config.yaml
n_layer: 12
d_model: 192
n_head: 6
n_kv_head: 6
head_dim: 32
d_mlp: 384
vocab_size: 512
activation: "swiglu"
norm: "rmsnorm"
norm_place: "pre"
norm_eps: 1e-05
positions: "rope"
rope_base: 10000.0
rope_fraction: 1.0
qk_norm: false
attn_scale: 0.177
bias: "none"
tie_embeddings: false
parallel_block: false
init: "normal"
init_std_qkv: 0.0452
init_std_o: 0.0
init_std_up: 0.0452
init_std_down: 0.0
optimizer: "laprop"
lr: 0.00131
lr_mult_o: 1.27
lr_mult_up: 0.654
beta1: 0.9
beta2: 0.98
lr_head: 0.00473
grad_clip: 2.0
warmup_steps: 424
schedule: "wsd"
decay_fraction: 1.0
decay_shape: "sqrt"
final_lr_fraction: 0.0
batch_tokens: [8192, 16384, 24576]
seq_len: 512
doc_mask: true
train_tokens: 155600000
steps: 10530
dataset: "wikipedia_en"
MLP neurons of a small language model. Each row is named by its layer, matrix (gate and up: input weights) and neuron, and shows model dimensions 48-175. Each number is 128 + 32 x the weight over its row's rms, rounded and kept within 0 to 255. A neuron's up and down rows have the sign that makes its largest values positive.
After each neuron's rows, "fires on" lists the tokens most often at its 100 highest values on Wikipedia text that the model never trained on.

L6.gate288 [115 139 167 209 146 128 109 125 191 125  91 108 122  99  75 138 139 128 106  78 131 134 142 113  61  74  87 154  85 122  97 149 174 216  83 180 154 171 131 120 120  76 148 109 158 108 157 201 172 102 157 152 130 123  75  54  96 147 151 124 112 167 181 132 114 143 157 116 138 183 176 156 101  81 118  73 159 134 153 105 156  89 134 138 143  93 167 171 122 115  92 114 139  68  63 170 105 100 146  59 115  79 101 132 154 115 171 143 137  98 129 154 138  63 116 129  78 126 151 152 134 126 168 165  84 127 101 101]
L6.up288 [114 131 102 165 137 135 102 137 125 119  82 174 102  85 204 145 108 117 102  78  93 168  79 120  67  80 182 149 126 115 100  94  96 151 143 148 159 130 125 168 139 133 140 157 117 131 115 146 130 118 144  98 144 159  94 148  92  94 145 141  59 136 124  84 134 136 159  92 105  95 147 216 108  94  79 110 104  50  88 131 134  77 108 157 131 109 124 145 103 116  93 100  76 117 102 190 132 145 163 116 118 151 110 202 139 157 126 159  68 124 169 138 136 145 204 131 119 106 114 192 180 124 141  85  97 119 114 128]
fires on: "e", "il", "f", "ist", "ed"

L2.gate174 [115 148 112 179  81 112 162 117  84 132  79  92 187 175 165 107 134 152  92  38 109 145  99 194  89  99 169  94 160  57 131 111 160 147  93 169 111 115 136 148 180 114 128 121 147  82  78 135 115  93 160 174 187  92 107 161 164 155 159 118 139 179  95  86 154 110 184 176 111 168 153 143 122 181 110 109 124 112 142 153 115 144  92  70 118 128 186 107 150 150 124  95 160 116  92 169 119 159 121  82 131 171 117 145 151 185 117 144 129 133 115 160 149 116 114 128  94  59 213 113 104 142  95  87 122 138 120  92]
L2.up174 [139  78 103 130 121 156 111  52  91 117 127  85 143 160 131 131 184  96 105 102 111 134 138  99 129  91 171 174 156 127 228 138 123 142  76  87 171 157 122 148 153  91  99  51 116 148 126 139  96  90 103 122 172 135 125 164 172 151  98 149  73 147 120 134 124 134 107 136  57 100 129 137 118 100 136  89  85 130 188 174 157 170 128 112 131 164 157 143  93  99 108 110 114 148 125 171 177 113 132 120 183 147  93 125 138 130  94 144 143 152  81 111  57 105 176 127  96 114 150 129 114 102 119  33 124  84 111 160]
fires on: "ember", "un", "n", "ch", "ich", "ay"

L4.gate139 [155 100 188 116  98 137 129  71 114 109 113 134 168 105 120 115 104 166 110  61 160 178 116 125 140 156 174  67  83 113 136 135 139 199 152 108 128 171 121 136 149 103 160 164 126 125 146 106 187 201 175 121 114 157 102 145 100 134 108  93  51 103 137  91 119 118 159 168 151 167 154 175 131 111 127  95 161 143 115 112 145 134 176 139 167  82  74 108  81 122 123 139 104 127 125 132 111 139 117  55 101 100 129  99 116 238 115 126  85 135 120 175 154  51 133 146 137 128 114 166 177  64 185 114 146 128 109 139]
L4.up139 [128 155 169 117 100 182 143 122 117 144 138 184 129  96 148 113  96 143  81 130 132 185  71 109 172 120 116  77  92 162 195 141 135 157 147 121 149 169 158 121  79 133 142  96  94  97 125 117 139 197 177 143 152 148  93 108 102 154 120  98 110  86  88 102 103 146  95 177 152 134 132 171 157 127 143  95 201 143  61 128 143 105 192 176 150 131 128 104  95 130 108 133 107 125  68 108  64 116 180 117 124 118 139 171 105 180  84 132  84 144 166 157 174  99 139 158 132 194 133 133  93 111 168 109 149 142  92 111]
fires on: "h", "e", "t"

L5.gate270 [110 194 159 172 112 152 143 131  91 123  92 109 186 109  95  89 126 101 165 113 119 183 126 139 152 110  86 147 100  64 228  96  73 150 152 129  61 196 144 134 185  87 144 135 156 160 219 139 123 175 155  74 117 106 123 134  88 126 100 143 106 132 170 174 101 111 153 178 151 107 123 203 115  94 143 102 133  68 162 187 142  73 114  94 140 137 124 126  91 123 130 114 150 103  94 125 105 140 116 123  99 109 105 135 179 138  58 164  80 168 132 102  99 111 160 131 123 125 130  91  94 123 192 169 137  74 165 112]
L5.up270 [133 121 151 140 120 147 184 134  95  97 177 163 176 131 168 129 112 148 115 116  97 139 168 119 144 146 110  88 127  85 159  76  90 143 157 207 192  95 128 100  81 110  64 118 188  78 167  87 124 178 201 117 184 136 146  91  88  83 152 111 128 110 180  87  93 155 143 145 123 122 112 183 100 115  53 146  81 146 145 111 134 190 117 109 119 175  95 138  84 156 103 106  63 147  79 128 123 120  78 172 115  97 103 123 130 156  88 142 160  80 154 110 132 115 134 153 180 125 189 160  90 135 166 141  81 108 149  82]
fires on: "e", "a"

L4.gate9 [158 103 103 214 146 110 110 113 115 133 128  97 115  90 133 116 167 133 153 117 187  84 118 111 116  58 131 174 123 142 109 143 170 136 121 137 130 102  67 174 179 137 194 131 117 129 136 138 100 152 162 124 124  75 170 124 121 154 155 128 112 102 167 121 132 150  73 162 107 122 149 137 128 161 162  56 108 151  83 110 154 119 118  94 123 123 125 168 142  99 188 127 128 146 136 129 126 165 137 116 129 121 150 164 153 130 146  96  64 184 169  76 117 123  86 111 189 131 129 158 173  49 123 140 163 224 114  80]
L4.up9 [124 159  99 162 129 129 149  87  70 188 147  98  97 121 128 114 190 131 155 129 155  70 112 120 132  80 183 161 123 192 128 163 150  74 126 116 112 138  78 147 140 165 170 117 110 133  98 123 126 136 162 144 128  77 144 204 170 153 135 143 119  84  77 148 129 153  71 167  89 135  89  71 108 167 157  84 147 194 102 164 172  81 146 105 126 136 132 149 129  99 107 140 150 157 178 114 177 139 138  70 149 139 121  93 105  90 152 108  91 146 145 111 116 138 120 132 153 161 169 120 135 119 109 152 125 191 154  96]
fires on: "\n"

L5.gate73 [133 126 150 118  71 150 119 120 119 152 133  75  94 160 169 143 159  83 120 128 220 168 114 106  85  91  98 148 112  93 161 135 171 163 106 133 151 109  96  88 150 129 134 170 133 178 185 138 160 138 112 135 160 131 168 113  94 151 153  79 135 174 111 161 136 169  88 121  96 156 115 161 145  39 136 106 114 139 133 147 122 139 134 153  44 102 117 186 167 154 154  77 152 115 137 120  94 157 118  64 100 157 100  68  82 164 126 169 124 145 111  78 111  59  89 177 138 127 160 154 116 109 169 135 114 140 126  73]
L5.up73 [130 112  90 145  92 138 139  64  86 113 116  52 127 153 131 106 133  72  54 132 101 112 153 104 126 135 158 168 132 133 138 181 170 117  94 145 121  99  70 165 109 150 122  85 151  86 159 118  85 106  93 136 112 125 173 143 138 102  91 115 122 181 134 158 123 117 132  76 110 101 171 161  92 125  87  88  78 158 128 163 135 158 165 180 144 159 122 123 122 116 156 188 142 148 178 162 147 144 152 110  56 107 190 180  60 170 116 111 184 111 121 109 131 117 131 131 111 115 153 106 126 102  87 105 131 104 141  96]
fires on: "ud", "ar", "ol", "ust", "d", "il"

L4.gate192 [162  61  99 123 158  99 142 123 106 134 124  68 109 194 158 168 165 116 104 102  89 121 124 138  83  88 138 119 117 139 137 126 122 153 126 177 113  83 128 178 173 157 150 116 111 109 144 181 155 135 132 130 122 136 146  85 141 107 233 113  97 106 165 111 126 166 135 148 145  95 153 164 110  84 147  91 125 150 118 199 138 114 134  86 102  95 120 117 135  78 189  86  96 149 140 108 107 170 102 159 161 131 137 123 107 147 115 167 111 140 170 139 111 151 130 110 186 143 131 140 147  73  75 120 108 194 157 126]
L4.up192 [168 151 121 120 124 141 108 137  77 156 113  89 110 171 116 131 150 122 160 120  82 125 101 128  95 140 137  94 123 160 177 116 152 137 119 151 146 109 119 163 149 177 116 114  79 105 137 169 110 133 185 119 135 110 137 133 135 135 202 142  68 113  80  83 167 170 102 182 138  82 121 116 105  65 161 120  93 195 111 148 152 183 131 127 113 117 121  77 176  86 145 133 101 103 126  53  92 183 113 138 161 174 151  92  94 117  64 177 115 133 135 143 162 106  94  81 172 161 162 136 131  90 123 117 187 172 163 123]
fires on: "\n"

L8.gate154 [ 82 120 155 131 143  88 109 151 121 100 176 139 206 109 175  35 129 124 141 122 125 139 121 194 137  78 112  94  66  87 102  39 112 111  98 167 139  85 120 124 157  82 151  76 153  89 131 151 124 132 106 147 167 153 110 104 101 128 163 162  89 101 140  78 187 166 162 134 118 146 129 112 170 102 148 109 131 119  70 171 112 122 181 114 138 143 124 104 107 123  75 127 123 158 133 107 142 159 202  84 124 143  99 124 104 163 142 215 147 139 166 193 139  78 102 115 155 158 117 123 141  75 145 172 124 188 121 142]
L8.up154 [127  99 155 146 141 158 141  92 187 156 115 165 151  71 181 148  99  92 115  88 106 157  77 116  87 136 130 140 115  66  95  79 113 144 162 130 141 148 151 161 117 101 136 135 150 129 154 114 133 139 200 152  80 163 143 135 122 158 140  54  97 129 135 122 114 136  79 115 109 132 111 116 156 124 149 139 172 170 172  39 144 157 133 145 185 201 156 111  93 184 128 163 131 113 121 134  83 107 144  77 119 164 149 166 105  97 139 138 138  76 144 132 160 130 135 133 108 180 100 200 137 120 110 148 107 138  62  87]
fires on: "i", " de", "c", "t", "e"

L4.gate0 [ 74 115 152 136 165  91  76 101  69 113 168  98 180  86 189 101 154 106 162 135 135 182 158 127 113  56 105 118 145 121 147  98 116 141 159 140 134 154 113 141 206 127  70 158 176 114 147 109 152 126 129 148  93  99 158 116  95 142  99 108 147 131 164  93 142 128 133 145 124 179 127 218  77 100 114 159 108  97 121 125 126  81 110  74 193 157 134  96 123 151  95 170 115 103 147 107 121 171 166  93 127 140 121  80 121 160  95 157 161 130 117 139 141 128  22 157 109 154 100 124 142 117 137  89 140 128 125  72]
L4.up0 [130 146 144 128  90 110 159 127 170 108 148  94 150 117 105 180 132 120 131  31 157 124 119 155 120 102 101  66 140 145 176 130 113  81 177  97  67  93 131 158  96  94 107 121  92 137 135 154  90 160 190 121 180  62  71 140 151 105 150  74 118 161 141 162  53 151 114 130 106 174 130 200  89  97 109  88 223 127  97 154  91 115 139  81 133 104 106 124  95 123 136  81 189  78 141 137 127 158 126 132 121 145 104 168 129 141  97 162  82 111 173 108 133  92 136 165 176 194 180 183 138 129 148 109 150 151 111 111]
fires on: "t", "e"

L4.gate329 [115  71 181 161 126 151  89 127 140 131 160 149 158 135  88 108 124 114 120 121 158 140 148  93 123 116 165 117 187 129 160 131 140 159 103  85 119 126 178 163 101 169 160 156 135 127 170 113 134 132 161 122 144 128 108 142 150 175 158 182 134 100 129 135 148 173 117 188 101 119 220 135 125  92 151 116 170 177 139 141 167 166 190 127 117 140 153 168  59 153 133 125 105 166 115 125 128 121 104 117 141  89 121 190 144  99  77 136 114 191 175 132 179 141 192 124  78 130 150 160 108  58 130  71 146 100 167 111]
L4.up329 [ 92 117 177 110 121 159 134 162 178  92 153 182 109 144  95 121 134 123 169 107 111 118 143  76 143 146 184  85 193 145 197 117 122 107 126  85 144 180 141 151 108 171  96 136 138 132 123 118 130 168 167 138 182 154 109 104 110 180 119 137 159 117  66 158 126 129  59 137 108 176 184 100 167 103  90 105 171 184 112 180 153 188 145  74 114 156 187 100  57 138 137 103 122 181 119 148 146  91 131  98 134 131  88 143 120  76 115 151 101 122 152 111 155 154 171  95  76 163 154 144  69 144 131 127 126 120  90  82]
fires on: "h", "\n", "ow", "ter"

L2.gate17 [122 181 146 176 145  82  96 106  81  77  54 199 140 115 161  75  78  94 146 112 137  81 123 107 175  86 135 113 131  25 133 156 137 114 177 142 124 140 136  99 163 124 107 129  87 166 181 133 133  63 108 132 151 119 123  75 146 154 132 111 182 156 105 139 127  78 135 129  91 123 144 136 101  91 105 122 146 189 165 145 162 168 145 138 193 130 130 138 147 125 184 134 124 159 159  87 131 203 107  78 121 162  84 110  93 112  82 142 164 184  80  67 148 156 120 135 131 160 165  67 156 130 143 119 102 136 109 138]
L2.up17 [108 141 121 132 124  90 153  88  82 123  75 155 172 145 214 116 113 111 151 116 168 118 121 126 124  85 173  67  94  73 106 178 197  84 145 146 171 133 111 115 136  96 109 106  98 135 197 175 153 132 132 100  98 176 125 120 106 144 105 118 121 111 125 156 151  87 173  99  96  93 164  90  80  88 128 122 163 134 135 131 155 155 138 135 172 135 133 160 171  97 134 155 161 182 125  85 105 187 119  82 114 153 188 156 129 116  71 137 172 147  83 132 134 104 107 117 158 180 159  86 117  16 125 114 118 138 100 152]
fires on: "ol"

L4.gate8 [ 76 167 159 168 127 148  81 168 111 170 140  28 140 169  98 100 142 146 101 162 124 116 137 168 134  89 141 102 125 100 103 123 163 156  55 107 140 125 158 125 159  89  92 187 127  93 140 100 132 151 174  91 180  85 146 137 139 117  74 169 112 162 204  82 132 103 137 130 157 124 179 159  56 139 153 116 120  97 124 135 146 169 143  68 109 104 154 130  97 125 131 149 152  97  95 205 131  92 131 119 156 154 102 113 146 148  73 122 144 120 161  76 117 154  81  69 106 173  63  97 156  65 126  69 124 106  93 114]
L4.up8 [159 149 125 125 104 131  93  99 111 130 106 100  82 126 204 165 153 134 141 188  63 123 145 123 113 130 126 121 100 108 163 122 169 151 104  86 134 147 132 132 166 108  90 191 112  92 137 168 125 127  89  97 201  48 146 114 135 128  47  71 120 101 162 106  98 137  87 126  73 130 140 126 119  82  84 121  83  92 121 153 167 130 138 100  95 153  98 150 127 118 110 139 176 123 185 184 131 118 148 123 223 199 102 142 116 118 115  81 157 179 177  98 123 150  97  79  78 118 132 112 112 102  74  87 101 135 123 132]
fires on: " Un", "un", "n"